{
  "num_hidden_layers": 16,
  "hidden_size": 192,
  "num_attention_heads": 6,
  "num_key_value_heads": 6,
  "head_dim": 64,
  "intermediate_size": 768,
  "vocab_size": 2048,
  "hidden_act": "gelu",
  "norm": "layernorm",
  "norm_place": "pre",
  "norm_eps": 1e-06,
  "positions": "learned",
  "qk_norm": false,
  "attn_scale": 0.125,
  "bias": "none",
  "tie_word_embeddings": true,
  "parallel_block": false,
  "init": "uniform",
  "init_std_qkv": 0.0262,
  "init_std_o": 0.00463,
  "init_std_up": 0.0262,
  "init_std_down": 0.00463,
  "optimizer": "muon_variant",
  "learning_rate": 0.00727,
  "lr_mult_down": 0.7,
  "beta1": 0.95,
  "lr_head": 0.00984,
  "max_grad_norm": 2.0,
  "warmup_steps": 200,
  "schedule": "wsd",
  "decay_fraction": 1.0,
  "decay_shape": "cos",
  "final_lr_fraction": 0.05,
  "batch_tokens": 32768,
  "max_seq_len": 256,
  "doc_mask": true,
  "train_tokens": 158300000,
  "max_steps": 4831,
  "dataset": "wikipedia_en"
}
MLP neurons of a small language model. Each row is named by its layer, matrix (up: input weights; down: output weights) and neuron, and shows model dimensions 64-191. Each number is 50 + 12 x the weight over its row's rms, rounded and kept within 0 to 99.
After each neuron's rows, "fires before" lists the tokens most often just after its 100 highest values on Wikipedia text that the model never trained on.

L2.up36:46 42 51 34 55 21 57 49 37 47 53 57 47 29 43 41 23 53 29 46 54 56 37 44 53 55 59 39 50 56 41 69 52 59 68 58 42 59 66 40 66 48 50 40 29 46 40 59 37 75 26 58 29 47 62 42 36 49 62 49 37 68 54 34 43 58 45 60 53 57 49 47 40 45 50 78 47 60 59 76 41 61 44 76 45 54 44 45 31 58 51 59 45 40 76 69 73 30 47 57 46 63 51 47 69 51 34 54 38 34 57 45 45 49 52 58 45 36 49 60 45 42 52 66 44 24 60 47
L2.down36:48 46 50 44 34 63 62 49 38 33 51 42 51 50 45 38 60 66 57 37 55 61 25 67 59 42 69 41 44 45 43 46 53 33 52 46 46 50 51 51 32 64 40 67 62 47 43 43 58 78 30 69 48 27 60 25 58 40 54 44 45 64 64 50 34 43 71 46 40 34 39 48 43 39 46 52 63 49 55 59 68 60 60 41 61 63 22 73 47 44 54 60 43 74 38 62 91 47 47 54 43 65 42 54 70 55 33 37 46 32 52 46 54 49 67 63 37 34 41 66 41 63 64 61 41 55 52 32
fires before: ":", " to", "ed", "ing", " in"

L13.up280:64 48 46 55 43 45 39 71 65 47 43 38 41 39 69 61 43 45 47 46 30 71 65 27 44 47 41 61 37 33 54 36 62 69 47 52 45 57 48 46 52 60 49 61 49 57 46 50 57 53 58 67 56 31 30 54 10 47 59 49 47 51 52 64 54 57 61 66 58 40 68 46 42 44 65 26 48 67 54 55 53 56 51 38 54 59 38 54 29 37 46 38 67 65 54 45 56 53 41 47 57 52 64 54 50 49 59 58 52 55 51 40 59 57 47 66 71 49 72 69 51 56 65 48 49 22 63 34
L13.down280:63 44 59 68 50 40 71 45 46 44 48 41 46 44 43 58 28 51 18 60 66 43 21 71 38 53 63 66 43 21 49 45 42 55 55 52 59 46 37 55 48 51 54 60 45 51 57 68 47 48 60 55 75 44 45 35 43 34 65 51 62 51 58 40 41 65 18 53 65 68 72 16 50 50 51 53 39 46 34 37 46 41 55 54 40 49 60 66 56 62 46 45 39 58 41 39 44 30 73 39 61 51 40 59 54 37 44 52 55 40 50 40 45 62 53 48 41 47 65 50 62 48 37 39 54 42 37 53
fires before: " by", " in", " by:", "ed", " to", " on"

L11.up222:49 15 53 57 67 39 52 55 41 31 46 64 48 54 41 49 53 49 53 60 59 53 55 43 42 52 65 59 64 33 29 61 56 49 52 65 60 55 49 67 44 62 38 60 92 65 66 49 43 52 42 53 48 49 31 52 41 52 48 57 51 52 59 23 62 59 54 53 45 47 26 34 65 43 46 45 50 47 37 60 49 44 44 58 28 47 60 57 49 57 69 45 43 31 41 56 59 40 54 49 51 46 40 35 78 46 51 66 61 63 36 71 46 40 52 56 46 43 56 84 44 54 33 41 39 38 50 52
L11.down222:45 49 60 58 36 45 61 47 51 57 44 41 35 40 60 32 47 64 22 39 35 41 49 65 64 46 68 50 52 41 60 50 46 44 41 71 65 64 69 42 77 42 49 43 69 32 44 51 43 40 81 58 69 70 34 50 59 64 55 70 58 60 56 54 65 45 59 47 47 55 57 52 58 34 66 53 41 47 56 48 20 51 43 35 55 43 40 56 39 43 49 37 48 69 46 54 70 43 64 57 56 44 54 48 63 59 65 45 40 28 35 61 56 48 51 48 49 25 65 48 59 51 78 35 42 53 58 20
fires before: "ed", "s", "ing", "es"

L2.up255:45 62 46 49 49 55 41 57 35 86 49 58 28 52 37 38 60 74 56 48 44 27 44 49 57 44 42 55 40 11 33 38 59 52 44 47 47 67 45 48 54 57 37 71 47 66 52 38 50 76 53 34 52 59 54 42 44 63 32 43 64 52 37 47 53 35 42 47 59 37 28 62 31 64 47 55 69 56 56 45 50 31 57 64 62 48 54 52 39 64 60 44 48 45 60 34 53 53 62 49 42 28 66 60 54 61 36 43 35 29 28 34 60 34 59 49 61 44 46 32 55 64 54 50 37 45 59 31
L2.down255:70 64 52 71 62 32 51 73 75 60 48 32 56 33 47 48 62 62 34 68 50 50 50 57 42 60 36 63 35 47 56 49 62 64 55 52 40 59 29 63 70 53 55 62 48 57 60 42 74 52 40 43 44 54 54 34 44 52 39 44 62 44 49 46 63 50 47 40 52 24 45 23 64 51 41 59 50 47 63 32 51 33 48 45 45 45 56 46 56 51 33 31 54 48 34 54 37 41 36 47 54 31 49 43 67 50 19 43 45 51 47 49 53 49 36 51 52 68 71 60 33 33 57 57 38 54 43 63
fires before: "\n", " The", " He"

L13.up170:59 42 66 32 51 36 64 54 33 70 57 26 52 50 33 54 42 45 61 58 35 61 48 58 63 34 40 48 54 46 38 47 35 31 52 47 61 45 40 54 56 58 65 62 57 17 53 54 39 65 66 53 49 62 31 23 38 56 58 59 37 44 53 57 44 34 60 51 65 37 60 42 61 35 70 48 36 55 51 49 43 38 27 42 49 68 83 39 59 49 56 21 34 48 55 52 60 47 57 60 47 75 41 28 27 33 41 36 33 54 57 70 63 57 40 53 69 32 64 64 62 69 54 56 40 42 62 58
L13.down170:34 38 42 59 57 26 27 43 67 62 48 49 34 45 65 28 60 43 51 57 35 28 30 39 48 74 70 40 74 48 69 36 51 35 57 56 40 35 62 42 58 76 36 52 36 50 50 52 32 45 64 60 52 65 44 56 57 54 33 45 78 59 42 50 48 46 62 47 58 54 34 54 65 47 37 72 54 48 38 40 56 36 45 85 58 59 60 53 46 60 46 61 46 34 56 55 66 61 71 37 74 47 47 46 46 51 48 47 54 62 51 48 56 48 38 53 55 43 40 72 58 35 63 46 56 55 55 25
fires before: "ed", " by", "es", " the", "ing", " as"

L2.up364:61 75 43 82 53 36 53 47 40 58 49 67 43 50 46 41 50 46 43 54 37 48 28 53 52 53 44 61 50 42 40 58 53 36 50 65 59 57 43 46 31 56 48 49 55 62 63 46 51 50 44 54 78 45 45 39 32 53 21 42 60 59 53 49 44 62 63 55 42 55 52 45 46 61 60 49 54 44 42 52 44 56 61 56 62 49 55 57 26 51 40 61 50 47 51 54 45 45 41 51 39 53 37 55 28 74 25 47 68 42 38 58 48 66 50 37 24 67 36 54 30 37 55 45 45 51 47 38
L2.down364:60 51 50 45 69 35 69 41 35 58 43 47 71 41 38 47 62 53 46 59 46 39 61 57 41 44 45 72 49 62 39 47 70 58 58 49 43 53 31 36 21 65 38 58 68 46 67 61 48 58 42 36 53 65 61 42 43 53 36 45 54 63 50 49 52 52 45 65 50 54 40 63 70 62 45 59 52 46 37 59 60 44 48 54 50 49 63 33 47 05 62 60 49 59 34 43 43 53 54 05 63 42 35 65 60 52 47 58 52 56 57 36 36 77 75 46 41 57 39 57 32 56 57 42 45 56 41 53
fires before: "\n", "|", "-", " He"

L2.up233:54 58 43 67 62 57 66 33 18 71 61 63 69 54 38 35 47 55 51 47 56 62 49 59 65 30 64 53 32 29 28 69 45 30 55 53 56 66 53 38 65 62 57 42 61 38 53 55 41 33 59 57 52 60 56 46 39 60 50 49 62 37 29 63 36 46 69 44 48 35 37 55 59 66 37 46 57 49 66 25 44 38 35 44 54 49 51 45 44 47 61 43 46 30 60 52 48 72 51 39 56 44 55 55 61 83 36 35 38 41 55 52 51 71 48 49 45 51 35 31 22 51 57 49 57 38 57 51
L2.down233:50 54 42 56 40 69 56 52 32 62 59 46 56 46 39 61 62 44 44 68 61 68 69 60 40 58 44 64 50 31 52 55 40 38 38 65 28 62 48 36 46 52 61 55 21 50 72 29 53 32 52 43 64 38 66 51 45 36 39 41 59 41 52 75 44 43 63 54 67 41 51 34 54 78 42 46 44 61 56 53 66 50 54 50 58 30 39 58 59 26 65 48 55 46 37 56 39 66 57 46 53 58 52 51 42 60 48 49 39 43 56 49 45 56 67 70 61 48 50 35 32 33 68 51 43 41 43 50
fires before: "\n", "=="

L8.up727:41 50 53 67 61 57 40 55 59 79 44 76 35 36 37 44 52 72 55 48 46 46 43 58 53 10 40 46 46 59 45 59 52 60 52 54 66 60 46 39 63 21 44 43 71 64 40 27 52 64 57 39 56 49 59 44 41 56 45 38 64 52 37 36 49 42 63 68 46 58 46 42 58 45 65 62 28 62 38 45 40 77 33 56 55 65 58 47 55 20 36 52 44 48 39 37 34 39 48 56 45 28 58 48 47 53 43 64 62 58 47 43 54 63 67 49 43 53 59 67 41 47 58 64 36 59 67 34
L8.down727:20 55 65 31 50 63 74 53 39 52 46 55 56 57 55 43 37 34 51 58 55 43 67 57 40 47 39 61 37 61 67 36 35 42 49 55 48 43 47 53 58 53 36 47 44 49 51 63 60 54 38 54 52 52 57 59 41 38 38 52 43 45 39 73 51 53 46 41 47 43 49 43 61 40 61 68 57 50 62 47 64 40 47 28 56 48 56 24 39 58 65 55 66 54 40 34 34 53 68 43 46 54 34 75 59 48 26 62 47 74 32 44 49 48 49 58 73 55 74 60 43 55 41 60 66 41 26 47
fires before: "\n", " The", " W", "00", " For", " On"

L8.up214:53 69 49 42 58 38 49 54 55 51 45 58 75 41 45 29 42 44 43 68 48 46 50 64 38 40 49 52 45 56 55 51 55 55 50 43 70 53 54 35 63 37 71 41 54 25 45 55 62 61 40 43 71 52 49 60 47 75 45 44 46 42 45 34 48 57 79 45 59 51 22 44 63 53 47 69 28 68 54 47 32 52 38 50 48 49 73 41 45 46 40 54 53 49 64 43 60 57 54 47 63 36 42 50 80 56 58 62 82 65 52 67 39 65 44 50 40 73 50 39 45 68 53 39 64 52 56 56
L8.down214:48 50 66 41 42 48 55 36 47 37 60 54 67 49 40 36 53 44 35 48 62 35 57 49 37 38 24 49 61 56 75 58 61 39 49 59 40 64 57 41 43 48 49 43 46 44 60 69 47 61 33 49 69 61 50 61 54 64 60 35 42 59 36 53 41 73 74 71 45 38 44 47 54 56 52 59 56 58 30 51 47 56 33 45 51 61 51 34 58 49 44 41 70 58 47 42 45 74 44 46 42 48 41 42 67 43 52 58 45 67 35 35 44 71 77 69 58 54 46 37 36 40 42 58 62 59 49 45
fires before: "\n", "==", "==="

L8.up454:44 34 46 34 61 39 52 67 44 34 43 68 33 46 62 52 38 42 81 41 46 29 37 53 53 53 56 38 48 54 42 54 59 33 48 40 42 46 58 57 45 34 78 52 41 74 55 50 80 51 41 46 52 43 76 76 30 42 42 64 50 60 80 50 53 52 68 66 27 56 40 51 47 58 49 39 66 49 48 55 39 50 33 34 59 30 51 51 63 52 53 54 44 42 68 35 54 32 45 35 46 22 72 38 52 42 55 70 43 49 50 64 59 61 39 53 43 37 46 43 37 57 35 53 48 45 44 56
L8.down454:38 75 47 71 38 40 68 34 69 40 42 67 51 53 45 36 50 61 63 35 19 35 64 58 50 34 35 20 29 42 59 55 54 52 52 40 39 58 60 52 51 70 64 50 53 60 51 66 59 64 37 32 38 48 55 48 51 45 61 54 43 44 57 38 58 49 42 54 53 50 80 57 60 48 64 57 44 49 59 25 39 37 40 63 62 46 64 57 42 20 56 52 41 45 52 50 53 42 54 66 32 63 68 65 40 35 67 47 43 57 49 48 56 42 52 57 35 40 42 36 44 53 31 66 24 68 40 67
fires before: "ure", "ural", "ion", "s"

L9.up113:49 39 48 49 45 57 62 47 46 39 42 56 49 59 27 39 42 38 77 48 46 80 50 60 54 52 24 44 43 62 43 39 56 42 60 55 63 57 58 47 42 30 68 38 65 33 48 48 55 67 39 55 41 32 51 44 54 54 37 36 41 51 53 34 46 59 55 60 46 54 32 36 50 79 50 66 21 38 73 61 32 54 45 49 47 42 78 40 50 46 40 49 59 50 51 59 40 52 60 46 50 33 49 62 50 48 64 50 69 57 37 63 33 65 41 45 48 71 49 64 40 42 60 52 66 45 57 59
L9.down113:43 43 49 61 47 54 76 47 55 48 45 46 53 48 54 38 62 43 49 37 54 42 52 59 41 23 33 48 61 65 64 52 59 50 48 69 47 63 37 48 35 30 39 35 49 41 67 60 66 62 26 43 56 56 64 49 50 40 47 48 45 63 43 53 26 80 67 57 46 38 42 42 60 66 61 50 35 48 39 62 62 43 23 37 61 55 63 44 50 50 49 49 59 54 34 45 54 48 49 58 60 58 53 58 45 46 44 47 40 72 28 33 52 77 64 52 47 58 52 48 41 54 49 63 74 47 60 33
fires before: "\n"

L7.up196:63 56 43 46 57 40 55 52 67 58 41 49 66 27 47 46 44 50 41 70 49 56 35 60 46 44 54 51 51 42 50 36 61 63 53 54 53 54 50 50 43 50 40 66 73 49 57 48 40 71 39 33 67 47 35 42 36 52 39 37 66 52 45 23 52 78 88 49 46 46 37 50 54 68 63 42 33 39 30 35 43 66 44 59 58 62 64 55 51 29 50 33 44 53 54 53 63 47 47 37 28 42 50 52 59 68 44 47 57 63 43 49 24 64 49 37 36 66 61 42 34 38 49 45 53 59 61 44
L7.down196:41 48 61 52 40 53 71 59 45 45 50 52 56 56 55 44 68 50 40 66 58 31 53 63 40 40 21 56 35 59 64 52 66 54 61 58 31 56 46 40 49 39 40 45 54 56 66 63 48 54 29 44 49 58 46 43 44 44 58 50 43 43 46 52 40 73 52 73 33 45 51 45 43 55 60 69 65 42 32 62 52 50 23 25 43 53 40 29 49 48 60 61 58 66 35 30 50 57 48 59 56 41 37 55 45 46 46 50 47 49 35 33 52 87 53 80 45 75 51 47 39 54 31 56 77 52 44 37
fires before: "\n", "|", "-", " The"

L2.up366:42 57 23 68 77 44 65 49 40 69 29 57 39 61 39 32 47 59 38 54 71 37 38 54 78 42 43 69 43 18 44 54 47 30 59 39 49 70 55 39 59 50 52 52 60 64 57 61 53 61 47 51 62 48 29 47 43 62 42 53 71 38 57 58 53 47 50 63 61 58 38 63 34 46 56 50 53 50 39 51 50 47 68 59 66 60 50 81 70 44 47 51 40 38 53 51 33 41 55 40 54 23 59 42 45 78 41 59 40 33 28 39 41 54 63 51 40 59 55 30 38 55 37 64 44 54 42 38
L2.down366:65 69 36 53 64 44 54 56 38 65 34 53 43 26 69 32 57 42 50 53 58 38 42 55 53 51 31 66 60 47 37 47 71 55 41 61 49 64 41 42 54 51 42 43 33 48 38 30 60 58 28 48 58 38 51 59 39 66 44 44 41 31 43 73 78 47 65 55 53 54 50 40 59 48 47 58 59 43 44 63 50 42 48 28 56 76 38 54 63 47 68 69 50 48 39 47 33 68 53 39 50 37 67 62 44 61 17 71 50 38 52 29 37 62 68 31 53 38 58 58 49 47 44 45 45 32 51 48
fires before: "\n", " He", " The", " In"

L4.up324:63 59 34 47 74 55 43 62 37 39 67 46 29 54 62 16 50 50 46 45 49 47 52 46 55 57 32 53 60 69 69 50 53 48 55 78 10 49 51 40 73 58 57 49 46 51 48 46 40 35 26 55 52 33 49 46 36 48 48 47 33 58 60 67 74 62 58 48 48 66 45 47 44 61 60 70 37 49 77 35 36 59 60 41 31 40 47 68 50 71 42 59 43 48 49 50 62 60 38 61 43 59 45 46 60 29 59 43 48 60 55 73 57 42 50 38 42 36 52 32 33 52 56 48 49 53 48 51
L4.down324:33 65 35 37 46 56 82 42 33 35 69 44 54 64 54 42 44 28 54 36 42 47 64 65 57 53 50 36 52 59 40 56 43 55 62 43 41 34 25 46 64 50 61 50 32 41 45 70 32 52 58 53 60 54 53 49 61 67 48 58 47 39 49 53 47 19 67 35 44 54 62 49 31 46 40 69 42 37 69 28 56 53 65 56 72 61 39 51 48 38 54 46 27 44 49 45 55 69 58 52 48 49 42 51 46 47 49 43 46 63 50 64 49 48 44 62 49 61 56 30 55 57 69 43 36 37 64 53
fires before: "\n", "n", "mp", "a", "ast"

L7.up31:57 65 28 38 61 41 51 53 51 36 50 32 51 60 54 35 36 63 51 34 51 37 39 42 38 59 58 70 58 44 52 49 67 59 62 63 48 58 59 58 62 52 53 49 67 55 47 57 46 57 40 63 59 48 40 39 39 44 57 47 44 63 42 49 48 65 37 31 53 41 52 55 42 30 67 32 54 57 45 58 46 18 48 59 54 62 51 55 49 58 46 73 79 44 53 65 56 49 85 53 71 33 52 44 58 32 53 73 53 47 53 56 43 59 55 50 38 29 48 58 48 70 36 52 55 30 52 60
L7.down31:64 61 40 38 67 40 35 48 42 62 40 30 49 53 41 53 45 47 57 52 66 57 32 52 76 66 42 41 49 53 42 12 69 34 61 57 63 53 58 57 75 55 60 45 36 43 49 34 62 43 54 60 55 40 51 37 54 55 54 61 53 66 47 53 23 52 64 38 43 56 51 58 41 52 59 37 19 33 43 59 64 38 49 62 61 59 47 57 57 68 58 62 41 61 45 45 68 30 43 16 60 53 60 63 30 66 57 44 42 38 37 50 44 54 69 46 58 56 70 35 47 55 43 56 44 44 27 55
fires before: " by", " in", " to", " as", ".", " on"

L2.up621:43 46 39 38 37 50 34 58 35 76 40 41 68 51 34 35 74 59 58 59 45 53 29 51 67 21 57 52 58 40 44 43 57 52 37 28 48 74 45 52 41 64 35 62 40 47 45 43 35 57 64 46 45 38 52 56 31 53 50 68 62 55 32 59 53 51 55 41 53 61 49 70 38 55 28 68 45 53 51 53 52 54 45 52 47 62 33 59 43 60 71 52 57 37 76 53 48 45 43 40 71 25 57 59 56 64 40 44 32 49 43 24 35 59 44 37 57 41 32 31 68 52 61 47 43 56 70 28
L2.down621:51 45 56 51 56 56 61 69 36 68 31 51 48 64 41 47 55 55 38 68 46 55 44 61 35 68 60 48 70 43 36 42 68 74 52 54 41 45 62 51 68 61 48 51 43 64 66 49 69 45 55 37 45 51 34 53 49 48 37 41 34 69 67 47 36 73 65 39 41 66 37 45 55 69 70 57 59 60 41 48 55 60 27 34 32 42 42 36 42 50 72 72 39 35 32 45 32 74 40 45 31 51 50 56 59 48 48 45 61 51 37 62 51 44 28 52 32 54 66 48 25 61 63 44 47 43 48 64
fires before: "\n", " The", " This", " In"

L5.up150:49 64 46 47 54 50 67 24 53 52 65 70 48 36 27 45 49 75 57 40 52 59 57 54 53 45 40 31 32 41 37 56 56 52 40 64 41 59 34 41 49 33 55 51 20 53 45 41 48 42 75 27 84 56 56 54 35 57 60 48 61 57 53 61 16 66 58 34 46 35 46 60 54 60 43 40 62 50 56 40 40 35 67 45 68 49 65 66 59 75 40 31 40 53 55 49 52 78 48 32 35 34 75 63 51 82 66 38 56 44 42 59 52 66 53 43 42 60 42 40 36 56 57 43 51 52 43 56
L5.down150:53 25 55 37 42 34 49 36 52 40 52 52 77 48 57 66 62 41 40 42 49 69 48 61 45 40 29 65 67 60 26 33 57 47 34 51 32 42 41 65 52 59 45 39 47 62 53 44 54 51 63 68 50 37 72 35 47 55 46 50 58 57 43 42 67 32 63 55 62 82 55 78 41 37 39 71 39 56 48 60 60 51 58 54 70 42 43 43 37 55 62 42 55 74 59 72 45 38 60 49 58 40 35 50 34 57 52 44 27 34 40 44 53 58 37 57 54 36 66 55 58 63 61 39 32 39 51 67
fires before: "\n", "=="

L13.up481:50 48 37 41 68 43 58 56 38 16 68 39 33 64 36 43 49 56 57 42 55 69 41 50 53 46 38 53 38 18 60 47 73 74 47 59 29 46 66 39 45 63 44 71 61 31 53 43 43 63 42 58 72 42 21 48 48 58 53 67 52 55 41 64 42 65 56 56 49 56 40 35 43 49 46 44 49 39 43 38 44 55 67 30 51 74 53 44 37 33 76 57 66 58 49 59 51 47 53 61 43 60 59 34 41 10 56 54 30 42 67 61 50 42 54 47 57 39 62 75 40 55 49 27 30 32 52 68
L13.down481:63 36 54 38 56 57 57 52 58 60 37 30 51 51 29 51 39 64 40 52 48 65 38 50 53 44 58 41 33 63 10 38 62 53 49 27 49 52 67 45 53 41 47 70 45 33 58 36 41 53 70 26 58 69 65 50 60 53 62 41 52 69 57 26 31 56 48 63 56 60 60 49 58 59 48 55 41 57 31 31 69 20 53 54 46 52 52 39 56 62 50 38 42 55 34 45 58 58 74 34 50 57 64 48 53 55 50 49 32 50 49 32 39 64 50 39 65 40 38 42 57 58 47 39 55 40 28 68
fires before: " by", " in", " as", " on", " to", " from"

L2.up187:29 42 28 73 61 44 47 48 57 66 64 39 42 42 66 45 72 23 60 62 37 60 61 64 36 60 50 25 50 56 41 50 42 44 51 50 49 32 45 31 36 50 53 41 48 65 44 49 60 48 69 53 76 47 46 48 56 64 55 55 32 48 41 59 40 69 47 47 43 46 05 44 57 36 50 22 51 66 59 64 35 80 43 64 44 58 62 56 48 46 38 47 40 54 56 42 47 58 38 60 63 54 53 25 56 70 38 65 53 44 59 33 40 86 55 67 46 42 62 54 67 55 56 60 26 47 48 37
L2.down187:22 35 37 76 39 41 43 43 61 56 44 50 45 32 48 37 64 55 44 51 68 30 49 53 42 66 51 40 20 25 64 44 41 34 40 56 37 67 59 32 57 68 47 34 52 66 38 56 46 48 53 56 42 50 51 45 53 67 33 64 38 61 58 44 52 47 53 47 52 38 30 43 46 36 42 29 58 60 52 55 31 60 56 48 36 48 71 52 86 48 48 54 37 49 73 40 34 53 39 58 70 58 60 62 59 48 40 75 59 46 51 52 56 52 51 66 70 47 83 51 52 54 66 46 37 47 57 56
fires before: "very", "con", "ven", "v", "as", "qu"

L11.up642:58 46 46 27 60 27 68 44 59 47 35 38 45 53 30 39 65 54 44 59 41 52 49 52 46 48 53 50 41 59 82 34 70 34 45 41 72 52 33 61 57 66 56 64 37 41 62 50 53 34 42 56 48 46 40 35 46 57 52 42 53 55 50 45 40 62 67 46 69 61 44 29 49 59 58 54 41 37 27 47 41 73 55 72 40 49 47 51 64 21 50 45 19 49 48 48 56 44 70 60 61 66 62 40 74 54 41 58 44 44 44 55 39 41 46 64 56 35 65 63 31 53 56 45 41 19 66 51
L11.down642:40 40 47 54 55 44 54 41 41 50 44 64 45 54 53 41 54 48 35 47 40 43 46 56 52 38 58 48 52 41 65 52 44 41 48 49 44 56 53 36 66 45 68 54 40 68 38 60 47 43 35 79 51 78 52 52 58 51 54 34 44 48 50 57 42 59 45 36 47 49 50 48 43 71 60 59 41 79 35 59 59 48 46 41 40 52 55 48 37 40 54 49 74 36 47 32 08 44 11 31 45 46 47 44 46 52 37 45 43 36 45 33 43 50 60 47 67 48 62 49 71 57 44 43 53 43 58 32
fires before: " in", " by", ",", " at", " his"

L6.up29:62 71 45 39 57 27 60 41 60 36 50 42 59 37 18 57 49 54 45 32 35 40 41 42 51 49 71 81 61 46 61 48 65 30 49 48 56 43 66 48 63 67 52 67 45 47 47 46 52 72 66 65 67 33 45 07 14 48 73 46 51 44 50 45 53 43 46 61 54 44 57 27 42 54 53 65 41 59 50 51 54 36 52 45 41 79 64 38 55 59 62 54 68 61 48 59 54 51 41 71 55 38 51 45 43 69 55 48 43 47 48 58 34 39 64 62 53 47 53 44 62 57 68 52 55 44 51 44
L6.down29:40 46 32 39 83 41 43 43 53 63 36 34 57 36 52 51 52 55 47 57 48 56 48 59 50 72 31 57 45 42 53 14 48 46 61 45 38 79 53 66 63 87 41 50 61 62 54 55 61 66 51 48 44 51 44 56 32 39 67 45 59 58 36 51 39 60 59 37 64 51 68 54 30 71 53 53 48 54 56 32 46 34 66 52 49 58 47 08 39 51 42 59 71 49 34 36 61 40 37 47 58 61 72 61 70 45 47 42 40 46 67 52 51 53 47 37 55 58 82 59 63 35 54 43 52 40 68 52
fires before: " by", " in", " to", ".", " and", " of"

L4.up715:26 66 49 53 64 44 50 57 32 45 71 62 62 50 50 39 55 33 41 56 47 71 47 72 41 49 67 49 45 53 62 43 39 33 59 56 47 34 58 58 40 38 62 28 31 62 49 40 37 42 37 66 67 67 51 39 53 68 60 45 41 48 42 33 36 59 60 53 46 33 09 25 50 60 58 72 54 69 56 57 35 63 50 63 54 41 50 60 45 44 56 54 37 44 21 52 21 56 74 41 47 31 60 35 66 32 49 26 69 33 50 54 56 53 55 43 57 50 64 53 53 43 51 37 59 43 55 59
L4.down715:62 41 35 44 38 54 47 62 59 53 67 41 41 76 34 63 69 50 35 39 38 71 35 60 38 51 57 49 58 64 58 45 75 40 85 50 45 43 56 35 45 63 60 50 39 47 61 56 59 45 37 35 64 42 63 48 62 44 34 63 38 57 77 56 43 51 68 54 56 47 44 53 28 56 47 65 71 38 69 36 53 71 16 65 63 55 51 60 35 40 37 61 44 40 40 64 28 50 61 52 49 64 36 55 64 59 36 59 45 55 74 56 34 51 38 44 49 52 46 51 42 49 59 38 46 63 68 58
fires before: "\n", "very", "v", "igh"

L13.up530:58 32 48 64 45 28 36 56 30 52 60 50 44 40 51 57 69 52 54 42 42 60 32 59 60 54 61 58 68 57 36 72 52 43 25 64 57 56 53 47 34 29 46 46 44 22 40 45 49 40 44 48 50 38 32 45 38 54 44 76 65 49 43 34 54 43 65 36 47 62 44 50 53 11 45 61 51 42 43 70 23 54 65 51 57 54 47 43 50 51 49 44 62 56 72 38 55 71 61 62 58 49 44 37 58 50 48 52 56 50 57 65 67 54 53 50 45 35 64 68 62 61 58 60 42 52 44 62
L13.down530:54 30 45 50 51 57 45 63 42 47 25 56 43 26 54 39 48 50 60 51 49 55 32 56 59 50 57 45 52 56 42 52 43 48 49 37 45 65 52 51 58 56 30 41 53 51 57 63 67 25 18 52 65 47 56 55 72 41 44 62 70 75 48 33 50 74 52 42 58 67 51 42 46 37 33 37 51 56 46 58 24 47 43 65 40 75 63 40 39 50 47 46 48 35 40 50 32 42 42 81 64 40 45 55 52 42 43 41 66 69 53 64 76 63 63 50 50 67 40 57 47 56 45 56 45 53 39 46
fires before: " to", "ing"

L4.up365:55 65 54 50 52 43 55 38 51 64 43 61 59 44 40 48 22 63 50 32 51 49 77 52 35 43 66 55 33 42 57 65 47 27 44 44 36 55 43 61 66 48 39 27 37 60 62 46 65 47 53 58 49 31 68 51 50 44 69 63 67 27 55 72 42 46 63 47 71 49 41 37 57 75 50 61 44 55 56 37 46 28 44 56 62 52 57 67 49 44 58 60 38 68 39 51 78 59 27 39 30 38 56 52 46 62 53 48 53 50 65 49 39 36 44 56 66 59 51 42 41 50 43 46 24 45 19 55
L4.down365:38 52 41 62 71 51 44 40 38 37 52 47 31 47 57 65 68 38 55 45 44 59 54 69 45 53 22 49 59 50 26 61 60 57 61 55 40 73 27 64 30 37 52 56 54 41 63 52 58 36 56 43 67 47 51 30 43 57 47 41 59 71 32 28 59 43 41 46 40 66 57 45 42 56 54 74 44 50 41 58 78 67 48 47 47 55 60 30 54 35 55 49 41 43 38 31 46 56 54 60 60 53 43 34 81 41 46 60 50 51 40 28 68 42 36 42 43 43 44 40 60 56 65 43 65 45 70 41
fires before: "\n", "ures", "uring", "ured"

L11.up314:47 30 43 29 51 41 60 41 49 29 40 53 52 44 63 33 45 61 56 35 34 50 45 48 48 55 79 51 59 59 46 48 50 68 46 58 53 39 59 37 55 55 58 41 42 53 67 70 49 41 54 54 53 52 51 46 60 62 47 52 47 79 54 59 52 51 68 17 59 55 45 47 29 52 55 49 53 66 60 27 54 53 49 56 37 49 65 34 47 50 54 22 52 47 76 45 48 70 53 47 55 32 71 42 78 41 51 60 54 49 32 63 31 60 50 56 23 49 53 48 56 82 50 60 63 44 28 47
L11.down314:48 54 59 59 37 64 54 60 48 52 58 63 65 46 49 13 62 32 52 47 54 49 67 50 62 72 67 43 50 44 49 64 42 39 60 61 49 55 49 59 11 57 48 48 53 55 59 63 62 55 41 46 55 53 60 31 75 69 43 59 56 41 31 61 54 38 51 47 34 43 57 57 69 69 60 50 59 25 52 49 49 53 76 40 40 56 42 56 56 61 45 40 47 49 39 39 41 45 37 46 46 61 53 43 71 42 33 30 52 63 63 44 80 55 61 48 43 48 62 25 36 52 53 61 61 51 45 62
fires before: "s", "ure", "s,", "s.", " G"